python train.py --num_hidden_layers=9 --hidden_size=768 --num_attention_heads=6 --num_key_value_heads=6 --head_dim=128 --intermediate_size=3840 --vocab_size=13170 --hidden_act="tanh_gelu" --norm="layernorm" --norm_place="pre" --norm_eps=1e-05 --positions="learned" --qk_norm=false --attn_scale=0.0884 --bias="all" --tie_word_embeddings=true --parallel_block=false --init="normal" --init_std_qkv=0.0127 --init_std_o=0.00299 --init_std_up=0.0127 --init_std_down=0.00134 --optimizer="muon_variant" --learning_rate=0.00862 --beta1=0.95 --weight_decay=0.0 --lr_head=0.00603 --max_grad_norm=1.0 --warmup_steps=200 --schedule="cos" --final_lr_fraction=0.03 --batch_tokens=65536 --max_seq_len=1024 --doc_mask=true --train_tokens=675500000 --max_steps=10308 --dataset="wikipedia_en"
MLP neurons of a small language model. Each row is named by its layer, matrix (down: output weights) and neuron, and shows model dimensions 512-767. Each number is 500 + 50 x the weight over its row's rms, rounded and kept within 0 to 999. Numbers have three digits each.
A block is one neuron, or neurons of one layer that tend to fire together. Before each block is what it responds to, as a language model described it from the Wikipedia text at the highest values.

Description: Word-completing pieces, "also"
L2.down347:529525540508537436484567545478522456510512486412527546479617471419540553465517487510525533496558456529551478571572539504520562508447521541542532598453495429484549520484516508519533432529509501519498444473443491560583469363487505488566510490563496479573514433481586501478465576452570508540521609557567492485523461542503460409462424501470460476530505432507456466464504425466464445514526581507531427488560433524464551415527500403538482434438555484442576498524525431478549473458535492540445469520428501538554518581531525528523473439488397518573511454420502507351530515534511581515460542540490431484481519451455505465537488437485393476376546438560485417500495476509477517484400561453594598501492587539497553525510564580500500557569518567461489512522471473398571565465458569
L2.down1262:555534516442512451517436492464530552452530484574412589521549486566482548542525547506484429456481464528550562551442484548535498523487579560495462523454508466576468405453482479475544495562488493536571448423518483548447481500486431493512600531414489531611525461694465466523486495516466458561483557418538485424474620480526494530457483504409532423455519494491499590585512422442569495520522519474539582529454537428484502532584464536407445469489452480481528581487478470459472457550453607485536534539422492542607543475448470452580467462442542563567533488461487530352537456526499507384451437444428507523442474457426465474514537509453569538618555540367477494527470514460398504535535471564457504491480445531495483496441548542417481474524538533454403498524510453462522545455586433
L2.down2807:467528516520509484535473483515528462483531395524473386452457479520480444494546621403408453531441526515566442442556371549505495469460456548492530481557487466455485494446520480414555522506538604507618425469567536483518420458516488476415528451588531460495415475527564504516551528473496509504520498490519500595410576618510447499484543501541499535463597530540513518455529452585487493563424504485497520466541568429524519556435444503444513452440505384455469503568468511461458407446511502568516534442514505460452573433419486527530547537478532558457444436588559430469465555492467431527523404476488525562562468502521435454415449453458481502498471395534531528607504498505545478475449498537533475476630528587471429532520517567455574524547514417530470526493618480498483559418548520
L2.down3123:540540478561484536516539497516561414520499526561544487564429494491628631500583561528508529418535539415501435510406498515578573503587450548605458499543499418572514538529466510589406524445580493578453437555474441571490535544464438503468524535577618499558360524502470445552460452499495497423389419526429479474465569471480522533508468556500420539454563519556559413580506419497516460445534507452540483550610543427454474514499487435572530514557475482558445480499419522426457460430481433510475487559527437465512457468573481520485526510499479605507563429509598543492506541464440499508465516514460536534561538518446360435526489609453428485378517584481387468563496468504534543528416482596527544504496498492478462521479549470471501567520437496508514509532474524592540466425427440

Description: Table and header label words
L2.down1212:448476517529507400470479513442606458500462502514525436611550484548479520553506584613569458532519496526608540511477485580448457533590582536575541387498503493546517484440468486458496507597460529514448512520472452534524479516432584510481543566515502484415478492406465548601461526571527493433470456402491416453460515553547605427503478524484556494533523452500483373509486469512509476529531464481483518504502474360581516430460496393476460470487451472607429404557553479448537471494550519548519528486563408527448551477493483488583477429520538508582506521473572478480569623554536521475544429436523553429494463521459523463505580486481534519475457467520422536494536505625534463450555477416535490500509453466645503505491467542441455490501477454535526467479543428429470522539434503
L2.down1330:527601510518385502550546486538526405489555429423473539529488477511548437502570441493577460496493561564492627575454550415547475429524482590437529578459478504577492583425493401471601462471504534593385505458524481515440425456550526506514498529452537603502511390524527581554499478580552437453496508512563444539549447578541451473506423507475581483519535545398549469504590490450537507460532501428481496556474563471556563508478542498510519571541511447474484526503446571534472495470583575592476506501412533584519477545497398525446519547523586439522488399497520508591518423499505568494547453497494423442502439556525543498558516501548504442514420513502471615503402491439510493421537515523533602557511454482618508505596534544527541542482451539536488569492462460505548468523534505
L2.down1694:528507530407449509500520473413462443455572594529557486517545483528482466417515495526463500574571442459512400479536556548523465572479494561490597432514599452475569416443541476469561497508565440517509499534533536522578526573480499454522564529528451429575509479579438375471460507525542574587497562486523484545435518484433522524457431565588611510449507469466479425570463515542432486476419428536480456506508411418501497512495552562431583468557473478575517465523507564625532550501568477452396538459507517546526439472413507448480587460530531508542486503405405487541386580477526559575492488501496532468478409494412573573416499516455441544581533445479479620441431450514426547471598473523554486484533544477538463543530438558454544462471553481525505429564390520513467478479528515
L2.down2620:449521482489533617493419517535429547464424528475538492481500550486435480420464543466476513521446576649516487541469461512514528593537474423562504516397593479491613545431479470480483492424498514559509521588487558543420433519580540560519505542502457430491476506426500517510465465479479450608514529538537544440611522455510549568462544573460484470494460540485578549533469496434452463456535509512523508590520582522505565564551590485434495441502511469537494515580477503454525450480525361488526581670494545485535591629452521430547529502512561438480475410582500547557508505517492507523513606484439511470457412486545481410536518445466496411490431473475473473486546530490544469512520438511462531543454505518527514523494442585455554532466517584454531560548444537567466420550483527

Description: Stats table header columns
L5.down14:618489483616610476456466539427516373521540593527559519545545522471520419443599405493481435514605449478503506527522503437517536533407478468512443445533502500444645486547493524469498404512491495451514568455468503455528454501428395369590586485470604497566414487429457489511419520574463478584485573480463523458551547441475506554351514459508533517525543480535457625513533398451499449483465538552441574458515557422468521491469478457545529504522503444531425517531401479463494530571529416485525430563546519488494420491469514460503532531551473366503498461531536456436512469509573536590440518582521502617509494470431506461608557476484499508550511413457538471643479569496508490540544449480441485499428525469497527559501431584544530504487463440549418488485436562423512525499523522
L5.down1391:601540415484397453561489567382479465542518566537462490485437524439469487580468530556412461483547526527532509473573454460425560574422475419467518478624493426551399521451578416524585486547564492527469473494386452412517503513474563506449490428539475502513401470356448441506592541632539513558501474443477570425465492546407481577479470497480489513563477486498521518479535497467473442410465577447421595561471439532530489502518568514564472540460538444571519525505449514445530427461461579478581500458542459462483428509456539483502561527548422396434480395453518425543491436542458522490459497506480521518551448496533359519482484487483376493575475473443467566493541486445533456460532547588557508480576414488499547497563445434505468558421527481485467561486495455517433534498454545
L5.down1551:445454559428464608549520466518529488589495399515521513560478546460474538549483509474496478556583603521489443499565487535530538494469430542502504456480527513645493496514588437541500441547501588518534429455418511501503565495535467557515491568426515427400462569516518586491411488534491519511491479556458523510482553498544470534503365382480543546573424474508517456525490441526511437585418524466490518501546463454492557492585523540462526535426457459576494514540480462487542498484489546522546510463429592497428443518451463431511492579580450445541532515499550440539557540527497520462494380481555506460563415525537523470372568519490410525515528592505486482486501569506529523547492568533505484617437450552537491483566453429495518537435400434483548451546535424497426489448489531
L5.down2840:543506565522450511537550509600535493451483489588432515576464530529458496471498500362538607478548526491468479509590572418499509502564499486429495503509482550458488538453539502502409482521441498523568541573511506554499509534453425442475531481521525506439411523368535484529510552423527500643441454502491543515564512478498531482454441432598510461551496562540536409459558499427529421495454589493503462467481426469545594526514487448503470404545483529582496538514572561515346463552414596470556499499545447468521571598544496452533516505516477477557450539524508522533442515558534516477492565630484546497520570545425581488529573510491401507483459552500452445514550528442600502516465500550584472466512526396494403409502542561499420464448525592538452472496450544526434489481487550

Description: Section header tokens
L6.down612:510513445527514521524415547471514486484478524520574530491484475537506540460468535496387507588596521612467517499483471629529480553539489566517541518547494490578440495512543513466452449525477502440598610492561515579457440533564471477463510489468550499496498448486450449500580518412499553467462541566477540459500500505518538455560457554528455560624451567516516564586513405477523485427531504511497559518434549468579610471464454508471533512485528473589497484446499445549467499500584475514560540507581569458554554607557534470558422449542560512459465421524404415464481534523472456532507560520515546539473555532475437485489569517455415527542498541467538553499449545461525516450465515511505438434526427501548408513416586576493462561650508534541533591536411486484526537464495580

Description: Predicate word before preposition
L6.down1769:465489536493460499491452485522525597501400423595535503467532500524521573481501503533480522441489508591479556559436546448495460482477425490476478442526478497494507426503504512461508454451510443561540456510561512398496539560596544488502451650539407440488535474501508358555487608524530585526484531544433468586515479524507538500497540482521460562502594509545492504480506545495497595557611438537574486567491457507519469466568557476425510509518506384594571626551547490496532495584482524447451646512483537542483497558474515487552516509507512469575418549489476662484566505549448563419542579552510474460566466452453587491548444528572517494549547456421458462562490501533525494542568537492404454567591534605444461430564472495506475552468533503466444554573511511544493390537512471

Description: Proper-name ending pieces
L2.down744:551491558492539453435421425487545495456558588474505523430526519539523511447426519613560565503429500451555428451562592428461490484529458578483420460515541517441521506523539443426528516462492538503587467482584431571520520452476469591535499518517617528374426505492448428456407389566532527573521492530534509543495440478436472466492509439493525514571538572483530490481432433506484521606557511470590487560529509498556462461505545500453500556380447498498522448521564503509505589505490591590548482468513572468518530548414408461557456459464546520492540483525398472440529555499552407535439503482517453452461530552427470504478511419537533576521522539497532479525563523440501481548521657457519479439457505459461544472437477521590471483462511538446495472463486498483534482521579479
L2.down1207:485540482542548436509442590427395512523429561516420545532566446456526546385528511550436519485555495441407566444525548479543478571524553527461511411531475527534544519466470479494494523494445411420548470556495450496481562514428503534431505478484538496460507402538444518424460507579488425505507458520403542572555561544574575510486510466702554458539553500531493510516476475516566553456571539489576559473408573550500433561514594561534391465567525540536565555497476516535485439442417543389566573471487514558591465423478553471574536517489467434455541534507467465542507441405449520546462527474463542470449466507497431531454397491605441576505458489554594530469498468541538430480473557453445549474553492422534485455452531493521547520519500515538536450532479479494487535494584509
L2.down1455:541507525486446535538540539464576477578526545492436561510496472449534452466505488593457540480497564485466517536422515390442523521553486487462455542546561467481486479481550536494433491509513446459467448516511517487459513359585498501432459427464456473506498525579510439510553517432465502506404547530492500545502518640517481528439434478614549568494534540432532551531534486457509500493502556556559547488502484516524446560608482475469479441492572530512446481507515470491537478583514473469527446527501597513460618588430617489459524542531426475472461530522585499468467516454550484518592582537423489469521459463479565410418483594575432511434432478594344433530502528479427513548572512522516495529470448524524441566529518551584458532471569407561382510463462574477579502482550512
L2.down3157:483546494438483492497580477466477579514472548500496466513560553502576507422486517588416472451505560378517490435610581481508489562469503452534418483508563438471540574431546499436468470428562515483566401533443480534482519499514448486506413410510549482461509465371504447487509485527532490521505467467498562488497416625535486576537574400523514581628455464541562479519505437512480456548460520506532474444484501488469462486548453471492554447544510546538567461567432483449510499582551385552572477564568548520457495479489456433482483601482493481515509496483459432480442524398493533488427546483519535517507491451524542464445481515520369406531446474526490477491540511551441589580483483485467565456476457499441488645464530507560417437543545436571501407469394551533569503512496540

Description: Table header and label words
L5.down477:564444508496481515480660562588443435508477517540481537608484530517443465552497505507367486418490421524435514408515540500475464461499486511522590532527561498543439513431568477500542535505507472498564481414513523490558500565401449485392567536531461487554456501564469546489447443471590509468477519522562480483431521494417414509473546478509510527462522499579565560531581442462497403474468498432490528508441521518534474475499514574465568514463547495536487513460484478525498532473484544403486488451608553550432520453456519440488472459502555611519495503456572403508510458402570475486441522551491562436511375452432493463547523561433521527514457536399469421437464566514448470518440481473395586550431577534464498432536461543494431533509550453559491467568525489499474590564568500
L5.down1096:389519456558576459476404527566564507485517541528449496497435461446539451368462403486476561504472528446458482525476513505462528577514425447523465544546572461521460504496506506496454541464461489453516480533520574555446521503412545543556459395517528504500487542490474590495492558454536593525434583527463489468485504510570442448649548397501487510452531455485544510502437475474538450561472480374478464483528509531536494510361561458527419523476482496546428539405415463597469567494530480491421593550563512467412473453486422509445537504530545417509490471559550464428476518486526443442498451443481521442495462518610494560598447492466531584549481489493505509461498535493507551455533443484494530520516436509533439485559513480488485560470452566495481516538557476488453497479499495
L5.down1581:495485503490518536497417520549527557556403501477534619541530565479585517496492424489438458453463472535623476498441583608520524491502431469474473527474419498493540517429480522494551460455446526517413478472543486548590469468433533458549579411519428609489514513437497448489481470522414593558505486383509457445482592552510497531511537440539599534491482446560591496501602480444575499510491518456471402455453512489517535545523552520540523440411517397482537581487412530490518497475488451502480503480447533472420481428394530570478597623638470495528573421529452531551496531469607561493544488458462484510495492428501545411438511545545532552565504535450420569540564525497516532546419472495502503426539459556508507434580514454460481456557512471495425407526519461486532447618472482
L5.down2687:533537509469478407485514479455492417600576564515491545557603497578553445465497406530522511451519440444518460432506507534525431497479472531455510471586457506554432461472570484458525482481421500542467545505462537546542472494521416431575464374525504509467456463527486427565487593530535483458528584573545554498483577465503438434508528436493502609541568473460436563474528479556426483481469528411531510492445411450490519506444457492457428541521491495507527559457465520419544476556466585516510587529522490440488534555487621493486468430495599477451413456494551433480430568430430522531481499553596472468508524536541498531469502461524539532528437445477634458500617553504479486531510558499538434485550472479541541500511447471553492609518532494501423462509523560611487501532525605

Description: Wikipedia table cells
L2.down943:489441481526541572550523513482461479426533522519517554526494542544483559503557474504542435555578472402580501440498490456379475518486560486515489544522464536449455504514469474496435502525494587574549553481601511450451532527476553529534493466473467436483403504572526442475522470446511493515485492629571524456564598499483537576519493518544451442479529518462483527428498523514482618543563486400452463609462448379558469533469504554559403556464444518593472466526555547542487487453549536492450521464523409472530491470535528494542512557452450493502567445528481545543461560510602578489410616468467418415491513463499562527499504539561571461529571516415489428577461511507522553567492519578400554484440514573474568525569520549510359510443549506541555511513429394507517423405562477
L2.down1560:498531537508566534468485496423449452494509433591515473551557511525559501446448441517544457500520380509543538497449495568422502427486581633576562491460496465484446465509550410515552552478477462530521504427474546495504548422465538559444603515486476561558482497504511458453500527529535409427545581414487422491505509565534498447549501499466535523559448519549502433506492472517619542483378456421472530499471481482472607485505525520508448562481465510545484474423543456555570512392573557517501513475417489484589502591462549574550512566537580386466457460490509605509537524490555498524565601464398504531482531427546523582463468507525597473555516496540506626544510417473548489512485585534523573454468484535532569469517451610485482538537544491403556410619515516545437537411573521
L2.down3196:587522455455477474456533532591493447469485504478520550437555433495479519513579537541497497477452507540614547545461509457441539600541513590487575557481580542604613493489434451496485565520455442520579467415495520522469677581354472498512520556499457550455494498575535539524517533582479406530536538440534487485443569480463540514427513480434538475459563554552486527545541462515487514513552416520491534504515530538517571572612443443497487534476496453513538567492461471557522522496475550596451522490435657413586459531430498526519524517471559454500575519606653484436562470556521497553511528412456465470443486486575459547533493525489515510523472561477518614511369540524545479397555524575514462531557508435455409533441514505497446488519517480541590445518465522466416380545546518
L2.down3822:513559519521576540514471506499530450583526532444532492547447504421540494527550425515526554488532446483473428489403534553500448491513457507554507472487541517459469513453505568462543492552492494527517479479547454541461560611541464546364549494549514649478465546458527418439495549549472575431505555525522525517531485489460450561470522584482411457505514497485552535485444390432443575341494484532511534587466434503487539417473415467516512523579576539545525516401572446479372489397574438401422500541477560467442511466524452541527518477515519555516488545525468443484500493342456574548408428519425517467444553501470452439438345444511438527574536425564554494494471459463424537511400503561480515474598498497484562438457493520482608574507436479413586474550551536483471549466491541

Description: English place-name pieces
L6.down2068:414524418414485448520472492536517463519479476515513530532381420524466488452475518531482507451491362492547423479366477504575447520456543536530498529502482558523575479497474537567435518503439576566495552525500597526524501557534476480489553503493547484589482491617494515472508499530543479528512521489441432389488484529474509519510479539616576559410505581538553430541415563490427544406461401549518530459508513527508451489462468479474547442518432549455424489557480499474465630464482462474549592485425466463519511509563444460465484532508486441509491531489515462488470554433480545484525581429528513560448527412567527601591528535430570516447497503402536527397466490550467480542448542524509574433535407470536520460444560553537512542407519501525457522554527564474595502498390556

Description: Verb-completing word pieces
L2.down1729:469479535519492449482491465592471492428560476503452443503511422542511574501536499476456454459426536463574562483502451492511491494607381494421537457527498493514479462557602504537546536525402505484555510525406476403444534479545509550476435574462482485527497487527515510503497516517625450605491474438564587419439590537588469517532406569469461440588538537584436553624522504547592468583632476464503378454457499506510528499439503442480567462525412498571444368514593492489467473541516579533480519489544400555510530594555445503498511551442525450526433473526509467515523515455588470493370484474456512502516516475453504392570567550445422472466476495548474587554449450499514550572446525466454440516477525408438469444508429529474380542447495536402504494423489389511542458533575432
L2.down3102:372396471573434585549458410532506523399566548500421580534486491491552567535569496516552482474536534465474594542487427556554489456521500541452447383476534481438546527465487515580536587516454477513483425471470599528476460451511567510566485434552487433523524437425517595459478443564535498543480534503486523463531466440537416582478486420496522477569484417545552540405633543519514490438560511570504424568496469484613517499516444566526493527474495515523435449511477531519448479495525416549454517538418517538553451527427533531534561492469529530525510549549483551465478560524541518560500417519601477466423491389573575535570481553512544406523472487484471453495538568521539457559523554568570422442446555463445431604470509441477569495526472539442482485480597525479500469460533492
L2.down3162:519578540565582405487429433492453505498465492474514491552588463487588495516571494432552484544564513474506464486563521547471415466510486464564481452575462543568409569554523461465444435535480543421443545487535511482595502461475505573456579526502547468453555461431471484491443481502482503533520446404454428533460455502529482449526428483492514523562485479381466503513517559541532583472500424536454536413502414514484599452486485526522545578508522504450575530459576530484426584541492502419472529466527430450514493465464435535562491493609578476495487449598486452493493512549455457548438439474508489517398455567433490506441533497485531543633578519446469490480510543456532519488398495541504567460495505555497544531551435516487629579460451425395457492462524499573537467561512516
L2.down3453:465508574557534513489480446472535411540382443478537522461563579487602561460501505448465476473467501595575565548599459471558433514437538545486494463477489541434574488410498514558491607482423468501551617529567489546478514595513509494525434492487486462516424370544448451567472475509530626504538512564454522428506459565451462452482509546599518409557530468447500466595450536538458467457534481454470505483518427589455472470519539546487525521577482510530495587458452524521468477433532514560489454447530439523384460493386483493465515454513559541566453553518486438513487476527453414489545506533556627457470507422501447461473590541550566518512459443474532514587462542586461541578444457482526581476496501519560488490496506416463485510445524471444561497479427461397567435516533471

Description: Place names in progress
L5.down133:517548456469428558537491466498486463479515540479466477533511545504505491526427531526405477415524407436432520613451589499547476516508586437593558513492465498523445536578555546457520570484546504535416508461499499530532459525507535519448463545462491567433536502487538421470589503496503587624578475533389482493528546580505477465473492485468499453461504547484427530440476527463420549559438548422502542511491520584447463478526516506418553469453595486538547552529470510522520478583457464519570581509513454553486526427487555534528450511492497493456523568545491503420537495475510569600593489531393507465488504487472547518503461519522525544603483491474449459518482475532442560479492441510510419564489482494484554476578471544508531563433429530574445576482514512520473555529505506
L5.down1133:457484501419373521517577539414529584435457475560450501485526570455638560558506541453525471501523457461511492531516470603439550509466629597464532578532494610433463511537504505480597538588630551549505520429461495427579409495549521489426514499544464506482428463541531495557507454488598546509473422506424436531544553543514509499513490491498491522462552538476468542422475561446455529414467570454463563551561568519490518471530510515439449502411530484516540477480511412458523532478582507503558456540542369507536555529480539507521446426467479518506394578588476491462582492476477506479544524512534630440493542534391461468460459571492516582487509516421455504595541540496419548500482458442535510497522393523515516520475500508491480500567389469401533491486418522496454422468468560
L5.down1829:515543520513492533507452421480540470394464413461510566459488604448642503505348482566478432511584468480476501543471548577493514537487476544563491544552505472565388529493449502487513476514547570635529572486482482562539521462508481519417580491447451534429525532471571496597501457510527571594475531555461499557528430600507482389465522562543548491486582516529502512487569504459342458466419507382478571541492526546517425486478535424344546494407551442548565489489511452459524507477540481489561491549517483451449467532475442459450468480489411531434480563549543484494547453389461570506517481444430466504554417591436552534560473544453436491531445553499464427532488511542471531541468441470493484506516504566498524492537507450429466499495421556486485453411536471547412496520518488
L5.down2453:521532471463552479508533475501469472416492591497619517595568438447443426479512487512436545561480496472472560448498435494472511460462534540415512472458590528517510357504538498499537487516432476478462528547483453514593434489435586484536459449482516428542516425430455614470458473563488438446521426506531477498474514439489470589630456538422528477438468537447473466493586465507514496437567504599518495398497528463394515571426506513610473484538526552512340505485516581529576400468409540511497463528509534434567557475507499452544494414478518494609473392442560502497527433489446503394466485435562556427509502520391534576555539467456474539416507447483507528479547528441561416520551579471441468476523532444453492494514495477542582528542487470488517452538518470461495467510527513

Description: Predicate adjectives and participles
L5.down420:515501480459523541426460376492460496493509413609526504440454468510531558485511499465405489452529457506462483448504448474535441512483453498539410469563574429514513511541531469485508396506515489529573445513474512495508519570441496456471596511499488507438527520511451422502551539534439552445486539518430460555559527482516537420453483485480582493535581445560536569445573535462545538445500498502506550594544489427494485486558533431431471511531468427604486483450429466514473497553480495474478552494537436543474499457430566509589476476592478491492470470509467526525466510533548574506502527574527464502487499545455531559520422506589471451541521407445617422590608408530578497471542522440411457514567591570390442502489429447537476421426477563475402513510482511518445502503573460
L5.down3663:463511471535512476427483459492539523472430474534542465521572406495455553482520576516419501484542532554507549464488485489503453480562470537507372439540515464643610474472497607432518499434486457540572436494533490526474510588579456490420415519472444495498472542500522485556568489476461578416505493594473540551429597510475499506481509402473526562562610500504530536501412482509536448467530469463491489494544483510454519502479554478431553514500561490594496504511488450496543617505505406442564519503581356482487401559455499491559479525505559485506442536599427517515441540497555499394504519572452541496452530527487459505498470527432457475566503566543515399515496439482507478541507567510515505512403535526473426465548495511550564410516544453571452510557487483577465516511608495
L5.down3717:392465544442504436451435443492569567530406489506546551482481524536484619474514524485426578457525582523582570488507559438369466519471514550511470505544515537452509476504494511473522519497488527601613546605600519434530507547565401511550538528498454464483558479474543534478526441452549534489483553533482606566509404455532458551554393466503461498460571434511453576476518590516536412474553473505530441467510491521476544500493580445520462511449463506523563535401480553504397500513424519449558488460520417460461517488442529512406558516490487499411414489541434569403473475513493541366428542540491444595507508494545482539562427431473399459516432494467474459473559477486434481540482525426517481444493462573480472411495450499505460517518548452471524485453455488452519568482556560
L5.down3804:517448467490483423486505484466492471491540518593606506494456487478487511494575564554460415473556464547413451490399558609456431530511482514488364449530537464521504520532444447488608473458369516558472413488530544501541534441520509446459514473432512551431524466571473453624521505458495445474469523459462453492486529509584535484489467502495469594484586519466551460590494624555495569474534491514523475522535434514464540471538448491348483568467482433469489520483560482493578450551560491515550556483485431494419526435439534484525446466517518525459468545552436531480415475512488517401457494542543535431414543612516510560459465475490513570393450469552603462463479424499443421480495602496437573514410493517496563536462504494459579472434493482422551438505462441574543447502602491

Description: Start of main verb
L6.down3280:502573423585524402479470573509444515401504511470475507415547437519449459554481578464430544552531499478524580533472497560595489522475506491521461504550476421530515432628494460417464478530447492544493509546477478547499495532461501530551567472563526506414618541494443525493460444551534535480588501530549534530487459533474458490498555492486437516537529478433485506509504589421472436465540592502461481547528452534574514456499575598504483513532433515554496542446489462509401484488517466490582524465524564467441535590462550503462484528511524620466563497511429461526454428419522546532434581484387630618500527550554559387469463515501484503528486558434435488522413576509626437515533468502469466513474596517552585539490473532529376466572509471486506409527516660423466454505415525

Description: Distance and area units
L6.down60:414561539584395566471513499457455499522544522526517531565429481479526480519557530408493551408454520508505536561503497430447507550546532490453488520507526464534502472494371411469446561532520607594504512568549397456465519449529449385466516486468471516479434565524470484541538533420553438563478410521501516502454499514509514608573568571512458558564433516502539426539389495476444517449517564501495431510484491482565502483590574558603587498502437428548417357462595473490507482526367479454474508496521421461597587533474495539546405474488503474474432584525472517448495540513442490424538627471564527441434602538514505520492527426443474579472503513463471445504520478543499501477454520488567539479517553477547467424555478462551494532541538598497427609400523382480480437499435495